Part of a small language model's weights: RMSNorm before each block, a variant of Muon for these matrices.
MLP neurons of a small language model. Each row is named by its layer, matrix (gate and up: input weights; down: output weights) and neuron, and shows model dimensions 48-175. Each number is 50 + 12 x the weight over its row's rms, rounded and kept within 0 to 99. A neuron's up and down rows have the sign that makes its largest values positive.
Before each neuron's rows, "fires on" lists the tokens most often at its 100 highest values on Wikipedia text that the model never trained on. A number after a token or word is its count.

fires on: " which" 80, " that" 13, "This" 4
L5.gate459:52 66 56 46 41 52 35 48 50 68 43 42 70 59 43 42 32 50 63 51 35 34 44 71 44 56 54 61 63 50 57 38 53 37 41 63 59 37 24 46 50 32 60 32 26 35 25 46 68 58 53 31 53 37 52 53 56 58 56 49 41 43 50 58 44 78 37 56 63 59 72 65 38 37 56 55 41 25 51 51 60 59 49 59 46 59 55 47 55 57 51 68 55 46 49 48 36 43 59 46 40 38 51 73 73 53 48 55 49 66 31 48 42 43 50 19 42 68 76 54 53 41 75 45 66 90 61 39
L5.up459:49 57 53 55 53 62 42 59 55 43 50 53 35 76 24 54 52 62 39 60 38 52 44 54 75 45 51 55 43 57 48 47 53 35 50 55 43 37 25 51 60 43 54 26 28 47 68 55 55 45 45 44 45 37 56 45 68 56 48 33 46 63 68 67 50 67 37 72 52 75 61 75 30 28 51 41 44 67 55 70 66 57 32 55 57 57 38 46 46 58 52 57 54 46 52 65 37 58 61 51 43 49 73 64 66 34 59 57 46 74 35 41 44 49 41 39 50 50 51 55 67 34 69 39 42 70 67 51
L5.down459:43 61 47 47 62 45 67 58 43 49 55 48 36 43 64 41 26 57 72 57 58 44 49 43 58 63 65 49 42 63 59 64 50 15 56 60 49 31 58 54 63 73 56 64 76 55 49 50 50 46 36 66 44 65 66 54 50 66 39 47 63 73 54 50 51 49 71 54 44 55 48 51 64 59 66 35 44 42 28 54 53 36 60 61 48 69 59 48 65 48 36 56 52 66 59 69 52 58 44 52 53 36 53 53 31 50 55 70 29 44 44 43 39 54 56 42 47 25 38 32 42 30 46 38 71 59 70 61

fires on: "7" 29, "8" 26, "0" 9, "5" 9, "3" 5, "6" 5
L5.gate384:60 59 46 60 54 68 52 47 43 38 64 57 35 48 37 67 56 46 80 33 49 69 46 76 52 58 40 37 54 61 50 69 45 46 34 78 44 45 50 47 43 60 48 67 50 38 60 58 36 52 45 55 44 42 60 61 45 56 62 52 51 37 29 49 59 50 53 35 29 57 65 36 26 55 41 39 70 65 57 45 45 55 58 31 53 44 58 49 33 62 56 28 36 22 69 71 36 41 70 55 39 50 45 50 69 27 55 51 43 59 48 45 45 25 56 43 62 55 67 48 80 52 63 57 59 72 26 41
L5.up384:47 36 64 42 60 55 46 50 55 66 35 55 67 27 56 56 51 50 48 32 56 47 40 39 53 28 39 53 51 45 47 40 49 40 70 57 28 77 39 54 42 27 66 32 53 67 60 48 54 56 47 38 40 38 41 60 46 78 54 47 32 55 32 52 45 45 43 45 51 41 43 44 62 43 85 47 48 44 66 51 58 61 63 53 57 49 65 67 48 43 53 32 39 44 52 44 41 65 40 32 42 53 43 53 44 76 53 40 40 36 61 67 33 52 36 67 54 32 71 78 54 36 77 31 54 31 61 49
L5.down384:53 53 45 57 40 39 46 53 46 58 45 35 40 46 46 49 52 64 52 58 34 47 49 49 67 48 53 46 50 42 71 59 46 36 26 38 70 39 51 62 70 53 28 43 40 44 45 53 47 24 60 68 68 37 43 34 56 35 49 41 45 54 66 49 43 39 35 38 73 54 45 44 61 29 45 41 36 38 54 62 57 38 40 50 36 42 25 49 51 46 30 77 53 64 46 56 59 60 38 53 54 59 46 55 63 41 49 59 54 68 49 32 57 65 53 46 32 45 57 38 31 50 44 52 39 52 37 55

fires on: " |" 25, "ile" 20, " was" 7, ")" 6, " living" 5
L5.gate613:61 64 46 59 36 64 63 44 57 37 51 45 79 52 53 54 48 38 39 46 39 37 56 69 65 57 49 49 27 36 39 32 42 37 57 52 50 55 51 66 65 59 70 52 40 51 67 74 34 67 49 44 66 53 53 35 60 38 49 56 38 27 68 41 59 41 37 60 59 50 42 59 57 54 46 48 66 33 40 49 53 40 33 50 50 48 64 66 34 46 53 48 82 35 35 34 49 32 71 75 58 62 44 58 36 49 28 41 48 47 71 55 33 42 38 48 53 52 40 68 51 32 56 39 57 63 54 53
L5.up613:29 35 57 20 43 42 49 44 28 51 58 53 58 40 31 47 54 21 52 73 56 81 42 44 38 59 61 56 30 48 61 44 50 42 67 71 60 76 61 57 62 25 45 36 42 64 53 54 69 48 69 34 55 51 47 46 71 27 67 33 58 55 74 67 63 40 54 44 63 42 42 55 50 40 48 52 51 55 36 60 53 44 44 52 36 51 22 52 48 35 51 59 54 44 48 54 56 50 34 57 32 52 73 50 70 63 57 64 53 52 57 42 22 38 71 49 34 63 63 44 52 50 66 39 51 51 39 35
L5.down613:56 45 45 45 66 34 40 53 68 51 45 31 26 50 62 62 59 68 50 40 50 20 64 33 51 36 29 48 68 53 46 54 51 35 46 42 53 42 58 55 25 50 36 67 51 37 34 19 40 42 28 62 54 52 59 31 26 73 49 53 59 59 34 56 38 67 57 48 49 69 48 60 59 49 66 45 41 36 31 35 56 62 60 48 24 37 55 52 58 63 32 47 64 43 48 43 47 74 60 42 45 49 34 35 37 67 49 67 57 49 35 55 69 68 42 31 59 51 70 47 64 75 40 52 46 46 55 40

fires on: "2" 89, " he" 7
L8.gate341:32 66 60 42 74 60 69 32 58 57 26 69 56 43 62 45 72 26 55 48 49 34 39 43 43 51 69 47 44 43 74 50 70 41 58 55 59 52 48 60 51 70 47 53 43 46 34 50 44 47 34 30 35 44 57 65 35 36 63 43 58 50 58 43 36 76 27 66 47 40 47 13 65 70 82 43 43 43 67 57 53 42 57 48 35 61 25 43 40 33 29 33 52 43 56 45 53 53 52 31 37 46 56 66 68 55 39 39 45 54 32 51 64 55 59 16 44 57 51 59 48 44 51 62 56 51 27 60
L8.up341:62 65 37 55 65 54 67 58 38 64 30 60 65 39 70 42 67 46 49 40 47 36 35 69 53 37 57 48 66 32 69 54 66 44 45 57 59 57 38 57 42 38 48 41 25 41 65 53 63 40 47 23 39 41 45 51 60 52 52 43 29 53 42 43 39 72 46 50 53 55 47 50 56 45 54 31 34 79 52 53 59 39 58 75 48 55 40 25 30 44 40 37 50 47 53 52 37 50 55 68 66 43 47 32 32 71 57 29 62 44 35 68 42 51 32 36 71 40 54 50 38 46 61 66 57 65 57 79
L8.down341:45 24 71 59 45 52 49 35 71 48 58 40 45 65 43 35 27 59 47 49 45 57 53 40 55 58 64 36 40 41 64 56 35 40 53 36 41 26 53 46 60 53 42 57 29 52 40 55 37 52 59 42 65 62 44 51 48 40 71 58 46 51 45 46 36 41 30 14 53 42 47 68 57 54 46 47 54 60 59 48 38 54 55 40 65 28 47 63 69 26 44 55 34 56 54 56 61 50 32 25 63 72 62 47 56 44 39 62 56 57 49 58 46 50 58 71 30 64 46 58 43 60 41 29 76 48 50 36

fires on: " is" 36, " of" 19, " previously" 12, " as" 8, "ounter" 4
L4.gate632:45 55 57 28 47 35 58 49 50 48 50 53 45 70 67 54 51 44 47 40 42 66 65 46 34 30 39 42 39 56 66 45 27 43 37 54 73 58 57 73 51 53 47 47 48 79 60 43 40 27 32 57 57 57 48 29 47 49 50 52 70 50 44 47 52 53 46 68 59 37 41 55 46 72 32 61 44 24 79 58 47 39 52 24 41 64 38 58 60 55 52 50 47 34 53 38 42 30 66 39 53 57 71 42 47 45 69 38 46 11 52 61 48 37 45 38 37 47 30 33 59 43 58 54 47 49 52 51
L4.up632:51 39 57 34 47 41 49 42 84 46 55 46 52 73 77 52 58 32 35 58 50 41 70 52 65 35 63 66 51 65 39 56 53 41 53 38 44 42 43 36 73 28 38 66 75 49 42 43 49 54 65 46 26 56 50 38 34 56 35 34 66 54 52 65 51 54 61 63 49 45 61 61 22 55 51 35 66 57 63 55 70 58 57 72 60 31 48 40 64 76 52 41 43 44 51 48 58 41 56 62 38 61 60 31 30 56 51 36 55 62 62 45 50 61 65 36 56 47 52 48 47 47 47 63 41 67 44 43
L4.down632:45 60 45 39 48 54 55 57 43 48 50 44 42 55 60 52 46 57 42 81 71 53 54 58 83 65 47 60 47 64 45 56 55 67 63 70 37 33 43 68 36 49 37 31 43 47 59 45 58 52 49 62 33 50 68 61 55 55 52 61 48 55 28 54 39 41 38 45 39 49 29 43 38 44 51 66 73 38 55 42 55 50 41 50 60 48 43 44 55 76 63 41 40 55 66 42 60 40 37 45 41 63 66 42 72 40 26 29 61 46 65 45 30 66 40 65 28 50 75 48 54 40 30 64 48 79 43 46

fires on: " an" 27, " by" 12, ":" 7, " time" 5, " W" 4
L9.gate390:73 28 32 58 37 54 37 46 51 69 48 37 56 52 33 51 50 69 44 44 35 67 71 53 52 53 41 65 52 55 53 57 50 37 57 51 40 18 40 55 39 39 56 49 49 57 54 65 40 44 62 62 43 59 43 50 33 69 62 41 51 35 44 78 48 49 51 51 64 62 48 42 57 27 50 70 57 61 40 56 62 51 38 56 48 43 58 28 45 60 60 51 53 58 50 48 47 66 50 38 61 59 46 52 38 43 46 12 54 63 50 53 67 54 68 65 44 50 57 57 31 65 60 68 45 39 62 49
L9.up390:62 52 51 51 34 58 45 37 50 61 69 49 58 52 56 46 44 72 53 41 42 57 63 54 56 33 44 70 43 58 65 38 49 51 32 57 40 50 25 62 34 58 73 53 49 41 69 77 53 33 72 64 70 32 55 43 23 59 72 39 46 43 53 78 68 66 36 49 66 42 58 53 50 59 50 57 43 46 46 40 53 51 37 37 34 31 53 48 52 38 48 49 60 49 51 45 41 57 35 57 59 53 41 33 36 43 42 43 48 59 25 57 57 66 68 43 38 39 25 48 31 49 38 56 56 38 65 45
L9.down390:20 50 72 54 35 42 41 47 37 46 68 67 46 62 59 54 70 41 66 58 63 44 47 41 39 59 44 40 48 42 31 51 58 43 50 64 39 92 43 70 49 75 43 67 67 63 45 17 46 59 50 42 59 47 34 55 36 45 33 70 33 47 45 57 47 39 39 50 57 63 83 32 27 68 52 34 28 42 44 66 38 60 71 42 69 40 59 49 53 28 43 67 52 54 50 55 56 35 28 49 29 60 68 32 50 54 59 50 55 33 45 54 62 55 49 53 61 28 34 59 70 49 49 49 59 56 41 48

fires on: ":" 29, "|" 27, "=" 13, "-" 13, " is" 9, " as" 5
L10.gate158:80 51 52 40 63 40 61 40 36 66 44 16 36 55 44 79 59 28 58 61 57 56 48 56 52 53 47 60 37 71 75 48 56 49 68 71 51 74 47 54 49 31 55 60 75 44 60 46 42 42 60 47 45 53 59 66 76 51 39 54 29 51 46 27 25 52 73 84 65 48 49 53 35 39 47 34 41 49 79 44 25 53 58 67 49 79 48 54 79 54 37 40 45 41 39 58 49 27 34 25 39 47 64 42 66 46 55 50 37 30 71 51 45 48 62 45 25 70 52 53 29 47 56 49 73 53 47 63
L10.up158:21 27 58 53 39 60 46 66 37 54 51 27 47 68 61 40 45 41 36 60 48 35 62 59 52 45 43 44 34 47 45 43 45 59 37 36 53 63 58 38 46 33 49 51 59 67 46 65 49 55 62 67 49 38 53 57 48 36 68 47 49 38 75 65 62 52 40 57 52 39 39 43 29 45 40 57 60 67 55 29 49 56 52 48 63 35 44 40 53 48 51 25 48 63 34 75 58 56 55 45 57 41 42 42 36 50 74 41 39 62 57 35 43 65 55 39 72 53 60 52 67 56 42 52 55 50 45 30
L10.down158:68 64 51 56 41 58 55 29 44 66 42 49 50 35 48 57 49 60 50 53 46 32 51 52 35 60 52 43 61 26 46 57 45 72 50 68 40 53 47 58 44 50 53 40 55 53 55 40 37 41 43 61 51 52 46 56 51 38 73 46 56 63 56 70 73 28 33 22 51 55 42 58 50 44 64 53 60 32 54 64 59 45 51 36 33 42 59 32 37 61 72 53 49 64 45 40 55 40 56 54 62 52 50 37 67 40 40 50 34 38 47 41 52 30 63 52 51 64 56 51 48 60 33 44 77 45 39 62

fires on: " and" 41, " or" 6, " a" 5, " the" 4, "ation" 4, "," 4
L9.gate662:69 59 47 54 59 40 32 47 47 44 52 48 36 37 45 44 53 55 40 41 46 56 45 34 59 48 51 56 47 50 66 58 59 56 40 36 29 34 51 55 60 37 53 60 82 58 68 56 61 33 46 42 55 56 32 69 40 46 73 34 61 40 30 60 51 64 53 26 62 55 73 47 59 25 46 60 49 48 47 49 54 39 55 34 22 53 53 58 58 36 55 52 32 42 63 63 60 57 49 50 58 39 61 48 49 58 59 57 45 87 55 45 64 56 38 45 54 65 69 57 56 38 33 48 43 74 51 54
L9.up662:47 74 46 42 41 62 29 38 51 58 50 60 46 70 50 50 56 42 42 31 53 48 49 56 73 72 46 50 68 47 51 54 70 51 58 39 33 51 63 34 51 22 52 37 73 41 75 73 55 45 58 63 60 44 34 38 47 58 53 56 67 61 45 59 43 48 40 77 57 72 48 42 58 45 38 66 58 47 42 30 50 37 59 38 53 38 51 59 36 42 62 46 62 50 51 52 51 49 46 50 57 56 57 55 60 42 53 78 50 66 57 56 64 63 47 46 53 58 68 61 31 53 32 50 59 65 45 64
L9.down662:44 49 47 37 48 33 64 68 52 44 77 57 33 54 66 45 37 41 55 42 45 59 59 45 37 64 56 60 30 52 52 30 51 61 42 32 47 43 26 50 50 43 34 48 30 41 57 54 47 40 69 47 56 43 56 52 55 44 48 64 46 50 56 57 41 54 49 58 58 22 32 54 21 74 36 41 22 70 53 34 60 57 50 56 70 45 49 79 47 54 54 50 65 32 47 59 59 55 44 42 50 51 54 63 30 50 54 58 34 31 58 52 37 41 45 51 36 35 38 53 36 47 27 54 43 45 62 43

fires on: " " 45, "0" 13, " No" 13, "6" 8, "8" 4
L5.gate391:56 35 67 41 48 57 76 56 43 42 61 31 62 58 47 62 58 55 53 34 58 54 48 40 52 52 46 25 52 43 51 43 46 38 35 64 31 25 57 50 73 49 58 59 60 58 43 43 59 47 44 68 39 42 73 62 35 32 45 36 56 65 62 65 55 46 53 52 44 51 58 33 55 72 47 40 57 55 65 60 53 54 44 46 70 41 69 62 33 47 35 39 47 29 69 22 55 37 47 57 38 23 46 55 51 54 44 32 76 48 68 24 68 32 57 37 41 53 54 43 63 42 43 57 56 38 72 38
L5.up391:65 44 48 59 76 57 49 47 61 59 64 63 50 70 38 70 57 42 43 22 42 67 44 39 46 68 32 41 72 38 62 46 52 33 50 55 46 51 45 54 60 62 43 42 47 62 58 32 55 35 44 45 41 43 55 59 68 29 33 44 30 55 49 43 41 51 63 50 41 45 61 74 60 57 55 69 44 36 80 54 67 65 71 50 67 53 70 35 72 20 51 16 66 64 53 53 36 41 35 34 62 23 58 63 51 53 38 54 39 47 67 51 46 38 43 47 54 47 60 53 56 26 66 61 74 54 56 52
L5.down391:42 59 57 47 58 38 41 51 51 38 39 65 41 49 69 66 64 57 66 37 57 60 45 53 52 58 50 62 52 37 65 48 52 19 34 22 55 55 40 47 51 43 49 66 61 43 48 57 56 73 61 33 43 50 41 46 67 49 25 54 23 50 52 46 46 51 64 59 56 31 45 51 66 46 51 58 66 73 59 50 50 39 67 57 63 52 44 53 51 43 38 39 75 83 38 54 46 42 50 48 74 51 65 41 51 38 52 53 39 37 50 59 45 47 43 41 62 58 44 49 33 50 47 60 42 42 42 61

fires on: "1" 17, " (" 14, " is" 11, " |" 7, "ch" 5, "t" 5
L10.gate138:58 48 35 43 36 36 67 51 52 52 57 45 43 47 56 51 50 46 51 58 62 57 64 71 37 47 64 41 39 43 56 64 40 52 61 69 41 35 38 67 41 57 38 41 47 35 56 40 51 39 38 48 40 72 46 55 51 60 42 62 55 53 87 27 55 59 40 63 52 53 45 56 45 59 47 46 34 37 39 33 42 68 48 43 66 25 75 47 36 80 36 54 62 59 41 56 62 35 55 71 23 46 40 35 64 34 35 46 58 44 60 50 51 53 58 55 37 33 62 47 50 31 69 61 65 59 48 48
L10.up138:36 67 41 39 41 49 30 50 51 51 61 49 61 64 52 23 23 44 39 56 19 51 38 57 60 39 55 28 65 40 36 42 51 53 39 47 38 53 46 54 42 61 26 49 41 39 35 83 47 38 42 52 72 63 60 54 51 39 57 57 51 56 40 46 35 47 38 72 46 38 64 44 56 49 38 62 24 49 45 56 55 48 41 51 36 34 70 49 59 28 38 38 62 64 26 55 27 46 45 45 67 57 38 34 47 62 37 57 54 62 57 47 53 35 49 74 54 50 38 64 38 37 37 60 46 36 36 36
L10.down138:35 39 54 44 49 56 61 51 46 71 81 50 57 37 63 65 63 36 54 42 42 33 56 38 64 39 35 64 57 37 40 66 51 43 60 43 62 53 62 58 46 36 62 65 63 65 39 50 57 59 60 49 40 64 63 52 63 43 44 60 52 67 45 30 59 39 63 49 63 42 52 33 30 44 54 51 56 60 54 55 32 37 54 45 54 36 68 64 27 46 68 50 47 68 65 57 64 48 76 46 42 63 56 49 52 36 46 49 59 46 49 59 35 77 47 66 38 48 54 48 57 72 77 68 53 64 45 48

fires on: "," 47, " Canada" 7, "2" 7, " of" 4, "4" 4, " " 4
L8.gate655:56 59 52 71 55 26 62 49 61 61 35 48 49 30 43 47 50 50 66 34 35 48 48 48 38 40 65 74 39 42 43 35 44 79 30 47 62 26 49 53 23 43 36 59 64 62 31 48 38 51 53 19 42 43 51 39 65 70 38 55 71 62 50 42 52 47 70 55 42 53 42 49 51 54 60 42 34 44 48 54 43 31 67 60 41 50 47 25 49 54 59 45 46 37 28 59 62 64 46 20 46 46 67 53 69 39 48 41 51 49 47 81 42 55 64 49 55 69 53 45 43 41 59 66 41 49 43 60
L8.up655:50 53 37 55 62 63 54 44 42 60 38 61 54 37 65 48 63 22 76 35 45 47 41 71 49 48 51 66 51 52 66 50 70 58 48 64 56 31 44 58 60 42 60 53 65 51 49 36 44 37 57 50 67 55 30 28 44 81 45 35 54 56 44 41 74 77 77 61 54 72 35 43 51 49 48 55 36 37 42 38 46 36 44 65 47 48 32 38 29 46 64 44 48 36 55 41 55 45 44 36 46 56 62 49 37 33 66 37 53 37 60 72 39 62 66 53 59 43 49 55 62 43 42 60 71 58 46 42
L8.down655:41 61 53 40 27 39 47 55 64 69 69 53 46 35 39 57 58 66 33 58 61 59 42 36 40 42 44 40 54 35 34 50 49 72 68 54 58 67 58 47 46 56 56 50 30 37 62 55 46 76 49 51 56 49 66 84 52 51 45 71 41 52 64 40 24 36 42 54 48 52 57 72 33 46 74 32 68 69 35 65 66 59 46 58 35 53 55 44 51 65 47 32 51 63 63 66 49 45 41 78 38 43 53 57 57 67 35 46 73 53 59 56 60 42 68 56 35 52 73 46 32 56 60 45 17 56 62 53

fires on: "0" 45, "9" 24, "8" 8, "6" 5, "3" 5, "4" 4
L5.gate548:68 43 44 26 35 75 55 57 48 44 50 44 42 57 53 59 56 36 58 34 53 53 28 46 50 39 31 50 46 61 43 41 44 45 32 71 69 60 63 37 61 57 65 64 53 44 64 41 50 27 28 65 66 46 41 45 53 69 40 44 61 59 27 46 76 55 53 54 48 64 44 78 49 60 29 64 72 61 74 33 39 42 59 52 51 43 52 32 38 63 66 32 39 51 60 78 55 44 45 37 59 57 68 50 37 42 54 42 60 41 48 57 46 58 67 65 39 39 79 65 36 44 53 57 43 75 55 33
L5.up548:65 27 62 40 39 45 43 55 35 46 22 38 44 42 55 39 53 44 49 45 56 24 31 39 66 54 56 30 51 21 63 59 55 59 28 67 49 60 32 63 52 54 45 42 63 60 49 23 52 43 66 50 47 43 57 63 49 51 46 59 49 46 53 44 41 41 42 40 59 55 45 58 59 41 42 52 37 53 43 41 59 36 52 41 30 31 62 20 60 54 48 41 64 50 51 56 51 46 47 27 69 70 65 42 65 45 57 37 67 59 52 32 53 74 38 49 60 41 69 60 40 45 60 45 61 53 51 61
L5.down548:36 25 55 45 59 71 47 57 59 39 34 52 36 43 45 31 59 16 68 53 41 55 46 33 50 62 37 23 57 33 51 25 51 44 65 62 56 64 47 50 57 52 31 63 56 46 48 67 56 65 77 44 42 40 53 53 61 44 40 57 43 41 43 62 46 37 39 41 32 57 34 43 35 49 41 51 30 36 48 45 46 40 44 57 47 53 52 36 37 45 48 48 62 49 44 64 65 44 46 55 52 47 56 67 33 34 56 69 59 77 28 55 35 57 46 73 47 60 44 46 41 54 45 72 50 50 68 55

fires on: "," 25, " a" 10, "th" 6, "%" 5, "ic" 4, "'s" 4
L10.gate522:46 80 53 44 54 59 53 45 53 35 44 43 47 32 61 72 37 62 45 40 52 51 39 39 50 59 44 52 41 67 58 54 62 58 68 53 55 50 61 48 54 59 50 62 55 63 56 38 58 51 49 59 54 56 51 36 45 45 58 37 67 57 58 55 45 67 60 68 59 36 58 62 44 49 40 40 29 38 41 42 41 27 62 55 60 56 53 62 77 53 35 51 51 33 42 65 43 60 12 54 45 40 63 32 55 44 63 62 46 48 60 52 25 51 65 30 71 75 50 64 40 47 42 57 51 39 53 53
L10.up522:33 52 71 61 44 37 32 55 40 44 57 50 40 58 49 30 62 51 34 46 46 55 53 46 51 58 42 93 48 51 34 60 59 60 45 31 50 73 57 16 57 33 46 39 43 62 59 55 42 55 63 61 60 45 44 43 47 56 48 46 48 47 44 30 63 37 43 51 30 46 50 36 46 51 64 31 62 32 62 48 45 34 67 61 60 39 62 53 51 51 69 31 37 74 48 49 61 61 40 26 33 63 66 48 44 42 50 52 50 46 38 38 57 61 41 56 34 48 62 59 50 28 48 72 33 59 42 42
L10.down522:58 46 40 42 65 67 57 44 47 51 70 30 47 36 52 55 35 33 51 55 44 51 46 53 47 50 70 38 40 58 61 44 60 58 61 53 44 51 38 56 62 65 55 38 65 78 41 59 67 45 52 55 38 35 68 66 40 51 54 62 36 56 37 47 48 53 37 54 52 59 31 65 34 28 22 67 36 62 45 45 33 61 56 53 54 41 44 49 37 47 42 50 47 31 59 46 63 40 40 68 44 31 58 42 67 72 40 55 74 54 68 43 52 41 45 48 59 43 57 58 44 62 41 45 52 34 44 48

fires on: " that" 18, "-" 14, "iving" 8, "5" 8, " announced" 5, "8" 5
L5.gate490:45 60 56 46 49 71 36 39 33 45 57 42 59 52 47 55 56 32 43 33 44 62 43 46 44 62 43 42 23 54 43 50 47 70 52 34 54 32 42 45 68 57 39 68 29 42 64 52 46 47 50 30 41 31 67 54 55 66 78 31 33 57 63 53 56 33 41 57 46 28 40 59 46 53 34 54 45 49 43 45 49 60 51 45 42 72 49 48 42 54 57 50 31 44 54 35 45 58 55 35 38 33 65 46 45 68 63 56 43 58 51 48 37 47 57 30 51 45 66 37 72 54 49 45 53 39 61 76
L5.up490:31 26 57 71 63 57 35 66 40 46 47 44 65 45 40 45 54 41 47 11 58 47 33 71 51 58 41 52 30 67 31 27 64 46 65 54 53 67 40 56 54 67 67 52 48 38 63 40 51 49 59 35 30 44 46 52 60 74 51 29 42 54 70 58 67 51 51 51 46 53 48 21 46 79 55 47 61 44 50 43 49 54 67 55 51 52 46 40 48 48 54 58 63 52 66 54 40 54 52 45 45 45 46 61 43 46 55 24 59 67 39 63 49 59 27 49 39 45 60 61 47 40 53 36 55 55 53 40
L5.down490:38 65 43 61 46 38 65 41 55 51 50 44 42 38 59 54 41 45 32 90 63 55 49 58 59 38 81 51 83 34 50 55 56 59 53 50 35 44 42 40 32 57 46 50 39 61 66 79 59 45 31 61 60 51 47 64 44 43 35 52 58 25 70 44 44 46 21 38 44 45 54 67 50 37 46 59 52 45 52 48 38 39 34 36 43 44 58 38 59 65 46 42 60 55 46 54 45 48 36 67 68 33 40 53 57 50 47 53 56 46 65 57 57 37 63 46 59 72 60 55 58 50 68 47 74 62 48 58

fires on: " ass" 29, " le" 25, " " 17, " ins" 7, " prot" 7, "." 4
L5.gate594:56 64 69 48 43 45 32 52 57 62 47 54 54 22 41 64 33 49 54 57 32 41 24 54 53 50 44 46 43 57 45 50 55 33 59 53 64 69 50 51 59 49 40 26 33 64 56 52 53 73 47 46 55 43 37 58 44 45 52 56 27 60 53 41 26 43 52 58 46 46 34 38 49 30 72 46 55 38 51 64 68 46 50 30 33 62 34 55 35 60 34 73 40 37 30 47 42 58 62 87 52 41 58 54 59 37 38 47 39 68 50 60 66 38 25 77 48 47 33 24 54 75 34 37 50 46 44 50
L5.up594:42 49 63 34 30 59 42 53 59 46 40 46 69 44 62 52 25 54 31 39 26 38 50 49 49 49 37 64 59 44 60 54 35 54 68 45 36 39 52 26 65 49 50 52 54 53 33 77 36 36 45 50 74 35 45 59 40 53 32 71 33 58 32 42 58 60 40 55 40 63 54 47 38 52 49 56 55 53 52 30 49 58 29 42 58 32 52 50 25 67 53 35 70 54 35 60 44 76 43 77 46 55 46 62 53 53 40 45 50 47 53 59 59 55 42 57 45 51 55 28 59 50 37 52 66 58 22 47
L5.down594:35 37 54 68 37 41 52 50 55 56 51 32 57 45 70 60 31 50 23 33 57 28 52 40 37 57 48 54 58 48 63 59 51 66 57 55 41 53 51 38 55 56 56 62 60 47 44 79 47 29 48 56 52 35 42 48 58 51 47 56 50 51 41 65 67 57 49 61 58 61 38 61 51 67 32 27 33 54 34 36 60 41 19 54 76 50 42 53 43 64 56 37 53 45 63 65 69 51 33 62 50 59 70 35 48 33 56 53 34 53 40 37 55 70 50 35 49 68 43 40 43 50 59 55 33 56 47 23

fires on: " |" 31, ";" 18, " $" 15, " was" 15, " is" 12, "," 5
L5.gate247:64 48 69 50 59 65 42 60 45 43 40 55 54 35 65 48 40 49 43 76 47 73 63 44 41 48 60 50 37 60 64 61 40 65 57 54 49 60 47 54 75 61 30 74 55 46 46 58 57 28 32 50 60 61 37 65 48 46 64 45 50 42 73 20 70 39 50 59 64 25 36 61 52 47 23 55 31 62 37 55 77 66 51 49 54 33 37 39 45 65 50 48 46 73 57 64 63 66 51 56 25 45 60 42 35 43 41 53 65 64 43 48 65 58 71 42 54 42 55 57 74 54 53 46 41 59 43 45
L5.up247:34 44 42 47 64 31 54 74 66 60 50 76 56 24 34 60 28 40 67 63 53 70 47 50 44 46 69 54 52 61 74 51 33 65 51 36 50 53 47 41 59 51 31 61 37 46 57 55 56 65 55 40 65 45 52 62 45 48 65 25 43 62 51 31 67 47 44 69 53 38 55 64 71 50 37 59 48 45 43 50 38 46 49 36 43 39 45 55 63 56 31 30 58 28 52 36 48 45 54 54 39 50 65 65 57 47 41 65 49 74 56 43 53 48 51 59 37 35 40 75 56 45 56 34 40 53 33 50
L5.down247:35 50 59 64 69 57 45 39 46 58 53 41 64 38 33 39 49 56 44 64 51 45 19 55 53 58 56 56 31 54 54 55 28 49 63 45 34 66 58 45 58 37 53 30 50 39 61 61 26 28 43 50 43 49 62 58 57 47 61 48 25 54 40 53 59 33 68 55 54 55 63 84 47 64 13 62 38 34 57 43 50 47 58 50 63 29 37 54 53 43 28 41 55 51 52 66 43 42 34 47 50 45 64 38 55 35 63 43 51 54 63 47 50 60 50 36 45 62 51 50 72 56 53 54 61 65 18 73

fires on: " is" 31, " It" 23, " that" 13, " be" 10, " was" 7, " which" 5
L5.gate364:48 58 41 69 59 49 50 53 44 66 55 47 39 65 52 49 41 37 66 44 34 46 42 48 46 66 43 82 40 47 63 64 39 48 52 52 75 40 51 29 41 57 52 40 62 64 28 56 53 47 63 44 47 38 56 52 51 37 41 36 49 61 46 42 21 66 53 54 55 31 61 50 62 52 50 39 39 48 60 60 43 42 42 66 55 60 52 66 61 36 53 50 56 54 47 48 31 42 37 37 34 36 39 40 46 52 51 45 54 43 35 42 55 46 24 39 63 49 67 67 29 68 67 45 24 72 66 27
L5.up364:50 50 41 28 50 47 72 68 48 33 59 60 52 48 37 56 67 47 66 57 35 48 45 55 55 38 47 55 50 33 57 58 28 41 42 86 41 58 29 33 52 59 48 36 36 47 58 45 49 41 51 46 49 38 53 36 55 36 58 50 42 77 50 30 44 52 44 75 54 42 52 57 43 28 48 57 53 39 48 46 41 54 43 61 45 71 65 48 64 43 54 24 61 65 48 44 49 53 47 38 35 38 41 51 57 58 71 50 33 44 46 53 65 52 42 51 67 55 52 48 68 49 39 72 43 65 55 48
L5.down364:53 48 48 54 36 57 45 33 51 35 35 65 39 57 51 65 63 44 49 41 56 54 54 39 38 39 49 45 48 60 59 34 36 37 73 68 69 34 63 36 39 54 35 51 52 52 52 48 62 45 36 51 19 29 44 62 55 39 30 42 55 80 40 56 59 78 49 61 41 45 48 55 46 38 54 48 44 46 52 49 47 41 64 59 51 51 65 39 64 56 61 46 64 51 76 29 54 37 21 54 54 36 68 81 45 59 67 55 34 57 52 66 57 52 43 46 46 46 38 57 44 44 56 50 44 57 36 37